Part of a small language model's weights: MLP 704 SwiGLU, untied embeddings.
MLP neurons of a small language model. Each row is named by its layer, matrix (gate and up: input weights) and neuron, and shows model dimensions 32-127. Each number is 128 + 32 x the weight over its row's rms, rounded and kept within 0 to 255. Numbers have three digits each. A neuron's up and down rows have the sign that makes its largest values positive.
A block is one neuron, or neurons of one layer that tend to fire together. After each block is what it responds to, as a language model described it from the Wikipedia text at the highest values.

L7.gate257:125118189145127160098073143059091091087086137160157083152159061099111096174116164152162118132112105100157149110128125146190164121178144140091095067143119115135131084092159173105129175111159164093129187133140067129115174170102179130149131173128130123064162175128127165117115168081137127125
L7.up257:182123151113136157153110149122082088124115106131105104138149082112137116123132131117158179123121105118141158107113117107123156151181173095144070101132143096069170077117075144075137150035103195100119221139096125170164106108127093138145071131165171149099138141187122137117125123154107099162
Number digits and numeral word endings. Digit tokens inside numbers, often after a decimal point or opening a multi-digit figure, as in 5.9 cm, 672,511, 19:26. Also the -en ending of spelled-out numerals such as sixteen, Thirteen and seven.

L7.gate41:148116120139136138110119133128149099107156059083115114077138117118166162060151130100128156132118081135102037084087073115159061130145133059169164105102105192114133103145104096148150212107175116122091120117107114111148096117077182164135114086115154077128187150152130148164150106139104137125
L7.up41:219121105071077074166165164117078134192098148098141071103113139166100177119084093089108133120135117149156143190138081110127086096149087160156160123153108108162151146202120144194104152114184123104133101136110089113099154117074091117100171110168134134096152130118142113121128105091139132061
Mid-word completion fragments. Second or middle word pieces that continue a split common word, often "ad", as in b-ad, tr-ad-ition, th-ree, doub-le.

L6.gate51:146157075157154120169140128135126188156108090104201101178148113085123122106160134169136112119039170168090106151050076069147084129144148123145109125117079158125148085137174140226109165139179136144150099139106119138147090145125123179120107101140131083170112124044153047119159161136203096134
L6.up51:127110132119148120120096161124147068133066146151109114169111138137099081161136170103121172134144139126140074093097014108122161131101115154115129087117132158083147169158157134151081119115079103080108121137136144102133124189085085116124162126129146141169100085112184116091099124160149132058
L6.gate265:173080148144141131109099140167149111118119118099152150099147115138148112093113127155112115102127174086064071059187126148132176133103152118122161154060156132174107096120131204100154127131092066167153140061097116245107144145158108106161118151189150141153119080141167108160143100130170139124
L6.up265:147141108074144085072110141196088163135167199168171141130158151148112064081126110103075112148094165138098114127133185112101056098178152151146182142119164114143153093142161112172131089076137106145133058100106161159144143089181108076117141181188107135172135094160144161107182033131059124117
L6.gate473:074132105064142106090137190132147092100144144141145091117123140199120144115122133154052102049189150129148162042134089121185112113146066152152158134088115103142112123131117141116107152090128097143095116096089100137059137125157096140069175132191138114131110160068184039145158133124048175178
L6.up473:127138175071153089114150139101100152210110120127159148158136135128157149077136118130128170139138105115060158208160089069117112116124123172196188091123155141125102095167105144141138068101114099132143121121173167151146111123068111109117119129161083102157144117169169136177134115172160078070
L6.gate684:071149073113064146146114200097148098118118130173176115131154141131170106110138102148114103070148157166159158139134126175157116142095064114120082075060104143176113109142149098160158159127099198141087094131091145173098150131103120138133108100101138156144179179146147158091082103080075081154
L6.up684:174126082151153131107158113176113161116133106109115047150077145093076092097130052184121096141124103141147141115132139078121124130146146128152065129128068182170130108130157068134118116118122072090138137174145118117100180135109110105144146116125163142092167174095103127138108172195143126155
Mid-word fragments, esp. "tr-ad". Mid-word word-piece fragments, strongest for "ad" after "tr" (traditional, traded, trademark), also steady, stadium, database, Archbishop.

L2.gate11:109138154142226149148102119148128131152224100081098158144145122139122120077145130087109138146069187156125088098112120103061075106096083156100110171064152131102184161129117103167111159100106082091136165082080153106129146145120146121169179174089138116123086125163148127169099142145129084133
L2.up11:164165079146156123104186207212133109076101121084092113135155154058135073134142160153120137163080159112163096153133121138090100132078093103135122114159118147099116175161109158130145186157114141151117115159125099152217124157136126123149108115094108133144080167147139088085117151146118120138
L2.gate70:175113170147138098139147127162155153171126143157096141111120120165129060116173156116115134115172102194130132113164156132165145123105101159146154111087103088136112094131147144159164125184127090151075113194111103112118136140216143093099117110181128168127165109097136153147139089170168122085
L2.up70:169181170128150104096066105115126122117138122159100082141131160078127095139080176078146130161140102179155130072130111106128137091164187156116097107143126083074174151103157125151195133091135141114172140159128101142138149114125112134052134196118160094174173130164081036148124112111151089152
L2.gate178:093083158190102118133120094103125103151106023117123134123112184077127144149148120095105105106094077145130186149163163157120109099206104135096125116129159102100126152099100120091160172142127100142131031051092142118152183144132106080138125144171095132157136144157078146094138170074114135131
L2.up178:116048152111117157106122121161130069071154125102147144152116143098209130115101127144109102084088118136186160137050088129088144186099161145094155161122115138126144120154118115186115195146141058162085109141102156182154122136189127138137156135125151186091126155095100130100122133123133139134
L2.gate239:128112117128102102160142131165163075101090074089147170128079119137093170101114153134119127144137162105141084144111101089114088115146143136128081076137097193103138152145112103140142173131120107107134133123185093086092130165127184084128196175099107154121148123176115085143170140115134107124
L2.up239:139099150127116061094170186142128177084089182157116126121149123162158162184130095076081126175118144134163143180153130108065105119141149143135143116173083122160113076150161120171090102129187179098152137152156126146122138095138103139102104115155160112127155136114089153151190174095137099102
L2.gate253:143122121163120093110088116193097123093098109162165118145171089174123079169156103139170153116153147156119084150071115083129126124128183097128149156165202150096061080112180155158180164117094150096120139171140133205094099094106159128170121160160120128092116100063142152106111121127100124168
L2.up253:070174190099114055105119141115163140149135124159174104103189102097081163098124092174199125132126110065139181074127132066117204220147133109161089133154148174159155161164141198147113109075103172161088130123129140139113123149134137141146164168113127113111078118163128164117138108095101162160
L2.gate280:137180049142133134156130121114074125159154147105096164058120142084141066145098121071087145100152158070133181152124169119091146145127136164141174094168096150170136066124081135140057158154124152173069182090137166124163150126118145148132152068090157104155186124126084133104120159121107172151
L2.up280:155132108132082163154106168091078152124135099107199074130170112121103161136092169112139105129101139092109038095103210166100137165106169142125134075143101166097164125133103165100123117150120101105115091124136072123063083141166196107155134088096184148079115134125172139178127128176110086156
L2.gate307:143121094112074149176085141117096136197165092144125131229165063166079115112105189129094115074128138122147079102063101079143103101132085134139102144164107168084091113116108156137124152151138099123089127123172085160151143093128167174109173121120112114119115164121091181086141080108080171100
L2.up307:133092116098089150177163132149097106186174156117202095142145120148152139069129154107156100110145073100094129045139151129143148150132135081127159139102112135101096123155105102082164125124134110113147111075122179167113107084177145103158094064120159059095125154142070108102175094121141150105
L2.gate315:099104109054108106089127143177176146151164192149172163040086103102157101098158180170103138147098094102128122061143070138105084150174108099156124177113092111071096158082160181125112086094112151158091120090124178122111168153140133137128160143091106117117197187139118128126143122188156070082
L2.up315:087136176112119060108104096121080151124148170169132147114147128061152135121127121129154094138134126154160156121148101120061096110143145205118161166151189107137131115113116150199171139071149147164149139062070128120098131156164147129114118201086147112089147123105069145128113113122093086148
L2.gate362:110120142187042163160128128115031131198124101159144105174093105145145103157127102110085149150132139058068126151090175106100118165117107125131114094168111152146156158146153112139164122074181193192157123103152154100143200117093157149093082160114112114144170120194159132131170167121116169132
L2.up362:136130167091171133123138192119106185142163113109160187140155071128097082092136162194095145105106115119137094131155067095146127163128176132138088144153133161190167197123041187147182172140128120056124157104091139129121132144139067090088125140088092123102144172109144140160108075164131120103
L2.gate375:115179098140092161143095119079131101116132100100121122137088141097132100096171090130127104146140065161082195119173156164101103152087092102114142085133194129120119144141084145116089145149126141085128099143178117182103141129135164127177107149146119102117123180081158168111084122107138159106
L2.up375:097085114084068142105148132120129136117144137118168102101150110188083196108095095152171137157131147134084194097099138091130144135133104104140060143199095098177070123083100122103099114128183149048125114135104077081143143143126107125204127099175186094164060144176140128160093182166085132173
L2.gate401:121128163158161104209132132150121115118072155105140168146113137103131126124087164129118112097098127155131076162114149130141185145080099123071144098103117156124139087186176103116151191123114070089157121157136136154151135145137131113102131126165109047106154086067190140160070241074150128122
L2.up401:185156139127198166105194111108081113156118148120110124134110155132142176160101185098104169118173122058134115098142136100134103130101154128176094126120104155137100107118129153157121104140128187106167134071115120156145113067064130175118120093099197075163125157163078181086139140123179158083
L2.gate539:114126155120096165104132107090111177121119168122075093164128099053146102092141145155157138090130154122114149189161123090070152124065140085121056111106078090125070081174130135128124085124144114094124113106139109095148165152061152169100085173172113095112119130156146170139116135110177121183
L2.up539:115137055114110096122117100157182166111161100134175085087124115149161153167069103116102049134111078073073141128092107130124103151166094178120143168202153151124125087162193110102104139155117131142126098171115173124124167129168117108079185148131124078118091123154126168185149065149116137115
L2.gate609:141125100117146131116126173121102125114127164117122193091201074105141085171111111104137124180115122110116118126165094172109152121120125142098121106145076098105160105107116145076102169180129101173098127114104127112126149139116180147189151095193178147094112159119141081169118167116173083123
L2.up609:099086148225111109110097094141120175127147100120141062073115103128161060103164118165142082140129123209111115063114138125113121070134141134183107101080072190203107132126117158132141106052106152104094162117118173105140102081123125144132148126078135136164140099098146152177159126135099121167
L2.gate628:124053118130115138126116158123143098175070144081184101136147118056127088163119087131126141101166104141119157113104115060108160144097149141065063115137187147112115151140114100119115106075114105149146133112129082167123118144157174172130108084102144042145140158179143102122146106165152184139
L2.up628:121090137145105114120144132132164117121069126144149120112111147051135117123145090094145110097121073100156156135177146028147125126113166149109195143156150048139105151098121134159143155155115144107141093132146128162073117164170138092168170123159084131161169140093125144186100144090103131162
L2.gate629:071157155138113136141140129185163142119089092123160126155128166176146153185170094137111058127097129179139161148138151173108075126167093142140108120134168172123107182161090100090165114101128038154102185164116072118195150070159164131089155104134092116136139142111156126124127171165113143162
L2.up629:113146158073145095110153100162100084127120134088031097135128132153119149127135103080172142125148063090134055125144153133146050187180123079116091161109142123157151183188109187172158139128070130178150125052129157141106110155188146127152086150093141141113086114135140179082107129093129139169
L2.gate690:168159117115125156085097119108157165056149118142145121096156109119087137120158103103146118136099200148121092142173097164104203098084123128191109141104204189124172184159119097162136090135187080165147108134117144093089146136147115108104137065185127123168181152129154079154191157151111112120
L2.up690:153061177195118087130128118133093139127139094122116127138148107159111145108091059133076113143103145127065143132108151179183084139127143163141122131113070151094093176102106094161167128153171094103224147122048106097183140137114127155120130147070149145109119064137116088168138149133149118132
First digit of numbers. Leading digit of a multi-digit number, mostly 3 or 5, often in table cells after |, as in 32, 5,099, 3.46; also "ough" in although.

L6.gate10:137153088134062161199113074127127105097096052127104101132154136092147143077126095173124145124120119101147158103150165140135062178136118098096160085069125129089097055157220124119167136133142101136111108100179154195119117129200100161156148118182156123115160121143154154178183110147125126158
L6.up10:115158134138133100171109127084126108078203157083162113107164157159178092158177148152175162133103104125168145083109173047138114093143074128104140091143190132128189117101096138078159112135151115093154180134085159135133098134124113136174139111139102126135171096133139079004082136093124094141
L6.gate89:155188088079164126208117155132093093114138108133117110117137081130123132105085107163143129146137125137213160181118098137159122105067151129128121108095146061144135137061164176080103152180138157175165133123174096104154100122153179107117125105109159125161117079174148178084109105152156163153
L6.up89:060129121149058081116161119122065112093133059117092144097126097132120158119171083178170172101134124114135115085148144171099147133088113056144110153097088112186110112141121040161166093119121120104130127119110142137139127124120137181165199116127093157134071134118134134144142113124159143122
L6.gate156:144136129087140093178123170113210098130128102127138162105156062102156111088128204185147178110198150115127170176143044178130103112101128069149124118150085074143098114112128121163079116177170122122092148126142070131169190118085137114182130137112131155147151129129123138104166088120147113131
L6.up156:115213140169148113162144109125166096129135081119156176084122140110133140166126135172157117134125156096085096111089086099130148136157083099125129068078050091182098192105179173170168128154135110187128129127173117164114144076093153087170110091065158130123092152100095111099204121156152109109
L6.gate214:103142086121129115114065172114125097136147120136089143122056129090138119117169131128138143149115082108122163089148119124095136168166067054107112191132090112100103083140148097141112067138115131165059109129168099094171215134089174114111144143102107155129128134129148139140135156074157092128
L6.up214:127118116126218173119169111108105085104068121138126108096146137115124169037128055116117192130134189144080137125154120175094091097183120134139125102109139170122124132161103130174140146099125146088119109157122158102080187078129046138118059134129165139118160074078130096116085104121151149142
Sports terms, mid-word pieces. Sports words such as team, season, league and tournament, plus unrelated middle pieces of common words like an-ot-her, equ-ip, ins-p-ired.

L6.gate69:153171066157124166114081109142128098126137112108159134108165204169132118113154123077141136150133181099053156152101121130132143091224095109137124073132183145168065102118171103080162160164162116108146196090155106068108048139125088112088146097119154107108114151156165153149103138118132208103
L6.up69:140105101186121120148096124118104155111182077153095138120119120128146205130138096139124131136161133131159150113136124118164066074157081107081095084106150092098126138092159134127102061092136126090133104140113134146164078045109056168066087133130181128118142126114116068168095165151112084146
L6.gate481:151175089125147144165155133133056100113141096204112063121167170162146169077094110143087185116150109134112187141129118150109098169144058136161158126216127123147057125138172108172114098140145128149131098108179126149116122172096145108152094095122141111128111100154088110152117090139185136197
L6.up481:138171115169110119153159112087120127152125098108146108130088159101095114137087147098072132119093139126170126136140170107133121140086073130100121132157167129148102034126051098122084088128069097148067109113126078113177065131137157096156121136166133087102111137112135118144103104102125190172
L6.gate488:163146148118103113154115181117061105076164127110159061073153145152126121113121129181166096064133176141096118140142156159120163157111145129113150120117122155148125098075145129093119111101158077121135115199150131113108122117102132156175151110118134151080129142133095171125117154098156142123
L6.up488:112163149159148139082135112055059082112200097158140067086099066172144165134105148167127126122080155161119155131178106089118201164134137175125210132151161112100097146173144095148116131164166102145125089097090128134106148108094121223157144169112116124123138205130132142157117144138153053150
L6.gate687:124160113119057100086137106067059094149122166161149097084104061138123145134174188117116112059103128100123130136112081163145132178138117177133176136143082140127061132075149168156130155127076106174191128131167080170113125102140109104200152097098137114107177125189143116117087136055137141083
L6.up687:136102099118176193180143170155123123106092126150168134071150084225067077125153104141109125109049100149105161132140130150140180148139169188106168110125098089129128180117088099096106076146102133149177127127174098141127103139071129094141125168113172100117203090140091110205128137141101178086
Leading zero digits. Number-initial tokens containing zero, such as 0 in 0.45, 00 in coordinates and scores, and 200 or 20 in years, plus occasional word starts like sub.

L2.gate40:161155155140131114127152127163141120124095127054116141152224138061136144131112113164118102158096121103167148157159162139124139167141118136150091095099114086170118063140132102168172155068147130083180056103104095052109125122111118143126142085115161161138109111088129107143118172143102096127
L2.up40:108116128162176137131170144063109103131123090183191176099121077145142085112154119085141116099143125070127080040116106124097101095079129136066138177158091097089112108114140127107086121135119141114093183178076099131152070179101193072172151129161070083113123094165131132097136104152097134099
L2.gate87:114106165119132094121145183162123115173120097168022147159139116138156109150151104131133142107142181129123109034169149129171142133141147102098107175132186161095160096142121082126095113121144099151135095123117217156136136115174140178059127156128131111129103115072131044082119169126118173113
L2.up87:106078101154102060127149172081158112150113123219120104146137167134093153150153156161124160109142127179140147141112073140127157212163159157172144169120168157129146147144136047119148166165158107133137126171053175142146139131093121125127109129165136119135160136117181185118145110069114152095
L2.gate93:139108140121168095144091127187203132136130120081161125154120077176093192164140121148147111136150097128119123104077103143121107106092135093065152098183173136144083119172132142140116102079196099140121115125161099071124082124092116148185043130106089135160133116152079138081217107137134154051
L2.up93:127063117142183156095137122159112102122149126166114150138168183094172118131082070152138109154170141163131117152127163095117142060118138142114124109175156142174162181110097113120036158134120108154138152127110111125160177113124176122177126071176184133207115152120150084085137135123177162097
L2.gate102:129175129137126069156103117157106091111194105134084109149108125171183160123154121118147154165114166169159167165100127139083161107105117148134069115150119100085025098139118095163081145151092095140109127155137138141129113142171087118099185121128169171172123136133127153104109121135141076073
L2.up102:145143182110146114131156150136139156036148122097107137107118140113114145128109086141118089105068184127142121156122083131096050090127112162148069125092160106127115110090192058113123098157089166119079121110099157077120111127177198065114107108073158061172103142135087116098118133067101081138
L2.gate112:120114156113148150076122082112118122129142158091088147114116091170130126111190170164127147133106090163076116170140155053130135158119190164080089115096145112149120158119167166009108099104158115105136128106144113191166141183118136072104104147152188133114152117124170113091132113085175117088
L2.up112:177092108133090102118082117154104141113054113144125119108128092092116171148156158125095129145150076140151113094194149131105150086149099109106106127075082121140079129124181118173165163126069096141155089134112103195120122168110099136160112143135167155093143096085068114148152110101123134068
L2.gate156:134061113082138132159124146178117120124114096116130131165137076118103108142091097067118118129118144148115098167085183185164110142110110154149081165114143100181107135093162148118132123150110151131158115148106168078163119115133137099095054101151143137113141111136143134164134102126101077169
L2.up156:142114134071097113166124131093159107097159126143144133097111132083177057098106116173129097122215124049128072111105050181155113117137127080129139045132137136102130117089172129109147099102147129123144105116086092210097140120141147128137103118149148200138126165121093129135099150132112131212
L2.gate232:092129149134093114166165112093142076127104160154092076141144073165111163102157131147135076098143137132052132178149140090139153129151081080151136166127105172112115083090132122099107125155102145123158165090189152144150129122183133165134090152173103112094152096138140193139111151097150088146
L2.up232:103179083093111142159158226133110161074158127106117131125119140145121184161196186125117124121156111079103122118108124123156151099136173126139133175067152081146172171114126112151091120149131107129103102075103092117158109116146113152115110128122075101108113149097153136142152087092085147094
L2.gate256:115102192182189131194106105141128061142132096095103103124117152079085101111171121089159118127078144197138090138080153186112118091104174156146176184123112120173113168131117153149137100131137151132133100134164190148124098140111139106130128119140084165085106192145085164133083133112205155083
L2.up256:105143172121173208124127099201177172099159065130132138139110167191156181094144130137142128121078134089150104089159156117061116159079150134131123130161161141117149155114113235120089108114122161120083151101139125125150132172146109105136168100137147163128118130128063171193133110063106084140
L2.gate325:115137113177093093112133146113095103103152205136081127108110111136196150133189145113142135110155118127188114125139133105164159167074109135138131137157118182117087121133121135055100123064082149123110112205179156146110140129144136149118145131109143132097147094154163133122072177095102195189
L2.up325:134161105144088159118128191121097121141169191151098115087185076134143112119193147137173149120136062122134160094155114118131145092145105060104151126135027127129140066119102085142162132163103133142062069114111126130179140179076178122135106136167134153091146132133139123117106169105138127113
L2.gate456:098108121105156171210153160127125185149164147122109134111149124104143164134222121154127098189031143104159128143139121119093114129165128139096119128126139153153128163095154123090130132077085101138196147114147142117127170154141166088101114148114106105169171137175177116147095130122127200113
L2.up456:117118114151151127106148140108168098148060079135162149106061127147103093097154160103087129129156164187092129166109078136147132066118139148146132186126122084117144062067089169140091187179124112208160084160140117133156090096089111117085110123154119091165112165151090126143129103079201138112
L2.gate529:157120109099148128166108155167142143170142132209067138122130115113148131075147105165153140171073108115109103126122099099139116058077129181131169166173094171132133145126147146078186133138130162125155114121116155068174141151116187129128099148146149099124190161120155155089154134153188140135
L2.up529:084063168118136100163095116108181120128105127115109100134137157121064141170065151120165119169090111096074127152133073081136187100139120157149120153182127163024158086116102116144150118180119085102126137186099153168186123132154114118116137127138115094128088114174101110174114112156140190057
L2.gate612:217125124125147115130126073151174158120088165164044141110164145149153092152115058173146194114116164171099129164167150143127137100150092078139104096222167111128145135046109160102097133111058168107156095109157116108105093154138124186103104180143134130115058137182101131088135093117117130143
L2.up612:073167115134152144195124171118136123129102121189147124118098162148163112131142145121119122150151120043172080180188075096143181189137133111105113213099143094125101153118132124097139125115098141135106138142142154129204136142155109142138131151100109168131185088142100107109100053135135156135
L2.gate620:110165124111180091134139117129120128140101138143174095097176071178182119159148092128189156173153143129131117165141064086139070139139107055151123109148139160115163104119148146156152059141095139117112130101143156126148151086112142140140163072131111208153156163135070113086124120147117136149
L2.up620:123099206113123132136171101119185164098128149131175106100143152126143230138136133132190109078101145210147106134066105122124132173108122080112122122113163113115120135197148154190101123198145075139103067078090158123159129091079120148120154097082154166165112141155096141098095161198169159116
L2.gate643:086135162131121115127099113131130161105090205125141079061111094167169151144147146067128160164118071168151144107105144130154105132030161106087080159141090125136148093184151126135100170112113140140102152132092127088163119152155122153099158134115182082133135119080101157146158082134111097180
L2.up643:117163154117118220162159110156127089165104126161075152097096101131171151101155132181128124153133114152093135123148124086170143127088129083108168116178189104160137130140136146169180150018108132151107146161149128130128129126157115104112150077151157122138095148147196143118160129084165109119
L2.gate667:149127115122112154084123128103155123128093188161090148136104079107095188187062122101165147031132108112154130138119116125134080170150109138168159108166110129137157189076140152111166104083132094141132113129114159147119129149163156164224116106118177109158136136087091123076113108176073118168
L2.up667:162138140124193171108145143080096115153143161115191131163094108141158142115079113105119087143150085124156145128105245143111155137121158169144106128197139126089057173128141123147074118155164126108096149124086141178145180123134121138166061140090115131131081127143161129141152183115134186122
L2.gate703:129142092133119144123161110128111070099111148098209118129118130142079111099013111146084124154060108106179133083127092132077136137155169139165128114126125114152130117110191134108127179162164194165126142098134156125121177124157168146146159096113156118074105143113159173126126094135133129115
L2.up703:145115192179149132101147175158157161117157061115139106191129109099163144126139108145120151094096101136192141147091146156145071118155065114180079122171123156123109082185167177132147120134099143168135135100123154109120132170130116175093197129124130139099142110102143126120129104105123076122
Mid-word "ad" fragment. The word piece "ad" inside longer words and names, like Leningr-ad, Bangl-ad-esh, Color-ad-o; also a capital " T" opening Ta-words (Tara, Target) and "ld" in held.

L2.gate16:118118139108148091146169106136150075095153184148135136106126098133109090151077149156147122178152124155152104110053152083163170144175097111099090095124177156088122204102071155162189121125140129121157152068152108113145129171124093099189140090109135090081155144146149089087150203120087137098
L2.up16:145145158109090125114132124126143116096118200062114112149121069144078115119116168241158124102135152154109128111110119121101152151113147140153112120140138072119138094143123150098155188081108136145138147143104183136151155137132175174202141078121131146124152115144111176093058128132090107173
L2.gate29:144169156104105183089137199139099133141130101129076169132104156157086049109089152110120143151124156131143082176093129175091109097098166085135129127113100129114106157145150119134149136088082059162123122104091112164149146124096157096107079149073171181146150122136090117162145127140140125105
L2.up29:117135144116125135108114114102112121128103155106158093160070167133109068140123145095154120144103065110128096182093077126126163144122108132177128136127127140128085134026072095157164130087105106181097108156124118078161131107107168099126166099139102129085138116097127134118158133102175119190
L2.gate260:130136086123061126057135201061132119102141162066095133150119113200115114150102201120085137111134105085064167137144102117110131160127114122086094186114150140174110131132075165108140132122076131162065159137125127095140090093055166102083156133126138098141125161161106085141169150089102177188
L2.up260:093123144177109152153040110099118133176131115118138128161141151136107141129140128051109087130164121132146090116123106168154137102139117138175147188132119102160164153120112145140171119082169099105096144152158160150151124141087084112069116053076136137149215091093154133129126119112148198127
L2.gate273:129085105106072133113117112100114165098153093111189173089092196125147126145088197128121150105076113122140182097093165173102085161101117094145086127158090198112068075089144126175104112169116160140128111157129104139123128162082122165106108166129153141135115128151130155119125146080157099137
L2.up273:119108069129105134169147186094130158101171152140116121133143112161089119159155175184119084089130179065149067121157151139072166128124041114127116147143143111165159151122112106070163096149126132123165112099100115132117156096130167134084074149128114118051102109124121128168167101168116093108
L2.gate286:051089130108166161108119196130149136071133106152061142111095127178117147105100130117151158159108094089059162108111112119139118090112150114128086109143156072170163074119136124161085040126109147077100153143186152149096102088155173134179142130152164142068143127137116079135058174171124139117
L2.up286:096086142139154083116134090202117085136143098183130180082142189154167130138126115083127147122147109153110123211140165157156073162168069157054139109140119139101168125139144086083062134127177144122165077162093164164101174134105117127153121163153118154194122093140193064098131182097174202111
L2.gate348:204174132149112102168185132116178159113166105109100136150060136127133125190128187137171059134085132161150094083174166165126136098140100167141118124119087083129127101167199093164114123140115152101111152114095109108051143106126068160146142114070069098139108103138136091184134113137099118181
L2.up348:171164130137155129106125102168140159148161118107108118087122083172125102116103102073120093164111120168148107092108152138128078119189131163125085150131071109179124091141161143075144128102149089050147171118162100175102128130100075156206079116154131157166045106139134092176133137149179149095
L2.gate379:130167095122063103155156047047127172145119100120100180126157155147116085159095137120138151110072077123097097124148120132173119167139131128125104126115144083138136134121093099090081109111048114212156145100080156137122096099113178141155145104140132166158163141080158119109082159144148116099
L2.up379:098112124140140176102090119143112078134120160091147154146150132111131139092138203119195135162135150156170124126156106059172127103135113173218077145077169155086137146080199116107113093099140120129170164157128088131173097154094202125114150099129119130145156184191089105119112129133119065152
L2.gate384:116121107118127111129109105111173081106182164202167160103113166073150199130138107194121110146072101081164196177123130123183145115114157120106144167133152172103140210117109176155125108089120131110192162123106082115099129083170152188120081119131087118104115111140141186136123099167075112083
L2.up384:126127140138126166130092138097182123083063098067078094202142144145074106109164118079086128161194167105138095084188145136151106163139145103114171160171072122130142130178092127108133149134089163152127141047199142176056155119140139128143139186091118155101178157120050157124046131119116079196
L2.gate397:103120145124132098132077084100182145107165172130128117161183140154084160171095159074121110153075141159104127163171093128089146098165190131143108141157033084097157088090126126118095134156180132162171059104159139144190110086154136165085218124181127113106126122076095066123097138133140176100
L2.up397:101099200124063143101164132171107067154166171162212092221124136154114094195144101156133118192129203102142132150156091141129108165174154193128095150166101062161153114099100106113081171107141092089157109112160174097128138092129122124116134096115179103082158118155081061123051119137096156093
L2.gate424:112137166133086142091095127123069102105134164047145173170108129141134141101116112093126083151168104121143113114087118110103092140096124130114168070175131123176067117099096087129119117092087154172084112089192155099147150126138083091111150114139092116179108102093098063176097135117169124194
L2.up424:118152171131136118101181136117130136164088139160182141117076061138151163084131119103113093142132148135178112152195179158089153155196114104091144121168133099213123153105146153184135104126135141194161043111113128122130132142065112117114138167174126129118117151135158144076196178157129165086
L2.gate433:158134147185128117113107073108100111081081094108160134135117121192103144131120168153075221147106148156137171143163141130145137073149114150118055104149129133168123162101106153102117137119100159140136105161154189109111149100119169078135115176164123094225159174150130105100134091120077113099
L2.up433:125128124147187160137082102110180135095116211085142147189133151118132147148086185126111162133078139095171103095145097132156177116102151196088144104154138140143163121091125164155098095099160112118152081164230146071120116069098174166139136157076098163071162164101117140146093100116102113112
L2.gate439:126138147184077138171083088082090130108114192177156039137107148133124157142126130122125129139093126169123157118195129136142131160169104115109153121192121159111156123142133132061132102142178086108153127167081114108137109125096120149082100155106110117181131101125106096097114132089092103146
L2.up439:102114104140062167140147070101160141052080147157188105118115125103160135114135137129191109164096086125105173167135120153105138169159129135138166131146179147087154110154139137130116105145151118141094159160092100085169112154120136144106088111126160090206143092133126105111129094111082103161
L2.gate452:226194148116172147141127167094120140149139094135127148106131167088131075149170161153130152116106176096162093117143143111085177097152125151187108102114132123117092120120116106108162154138093170090151151187146202166169100149093121095111175131092086194153156114158170016102118146198131077115
L2.up452:104118137108098165113076142148153102088106137134121079175143121123184145031118095170149125152063153134117130132096082165134100138132097135220158122123138074204180142127204148135162123085179112147137151073177155146145155136087155134185132099118119137112115180081140143142089104121165137102
L2.gate470:140113099133145130092139145126098101149136116171130200161090099145161165156122154150178114165109143120116158124122124132143098124149121091098139151133155163142172138091144161187103126098168126056131101138086109150079123177107094121116127092164130120120139129072075143101128168144123062184
L2.up470:076169146124097158176110113095063110145099159124149171117127133077104159120120136122154103141138116139143196149076139155150088105128163123156075190156126149151157167078120173095102141106087125117082122137072136132077128153112120177171145138151124167103186171081134111083078142096136111154
L2.gate516:142102094143174150087090125082107095148159098140109153184164147100060160147097099117109066113123154156213126114089187135165127099117116066148160150145184109130127120112135152167112113143174189151137090112116109119090133141088126163157053111135108118106068099125156110154160092194127090129
L2.up516:165139129106132147119102130132138081118180155131105136173123160090120133166120112157163188134130152171136141197113170171177075117141104090143106171116117113137084075109139103125149134157108103189162109116129104105131085117099100112137079138132119206153119098128117183105181095126102119105
L2.gate566:109132159147160124130162144147095102175148103146206172124110084141074130098133136113150133138135165141154061103110112148184117075120169075133044137155110159084144185172140118143107179126091158136142166125133156118051110087120102193191141107155080145096107130084075147121156150111134133098
L2.up566:094122097112165154123116173190117074152113108061113113123099110125089143152144134148191124132123134118130128140163159086166181126156155240152037099099136119102134110121076139112139158120069165138174153133078151115158132171135117140221175114130150126148096111120142102099160118147203163108
Sports season; mid-word pieces. The word season in sports writing (regular season, upcoming season), plus mid-word pieces like i, it, inal in Associ-ation, spir-its, f-inal.

L7.gate557:102134088142092130100165071147158061161162066035176113108180124150131200097144192121112097095126116180063182161162106167138179122156081182070089111095167085154126119105079149142076140155129120106133155103182127137128117138137111120149141116148135102116159107147179077156133125081154118140
L7.up557:127164126050103140152181094071147089149093113080192123089104182130088155114118135162111062089099145162095176162127138159125178156182132151083126125114138136139136113070099111162083176144104138154092097145158174146079107118162141130159164107140132115111156055158116107140145152121110138106
Mid-word pieces, season nouns. Word pieces that continue a word already begun, as in dis-c-over, suc-cess, dre-am, plus standalone season, time, year in show and film listings.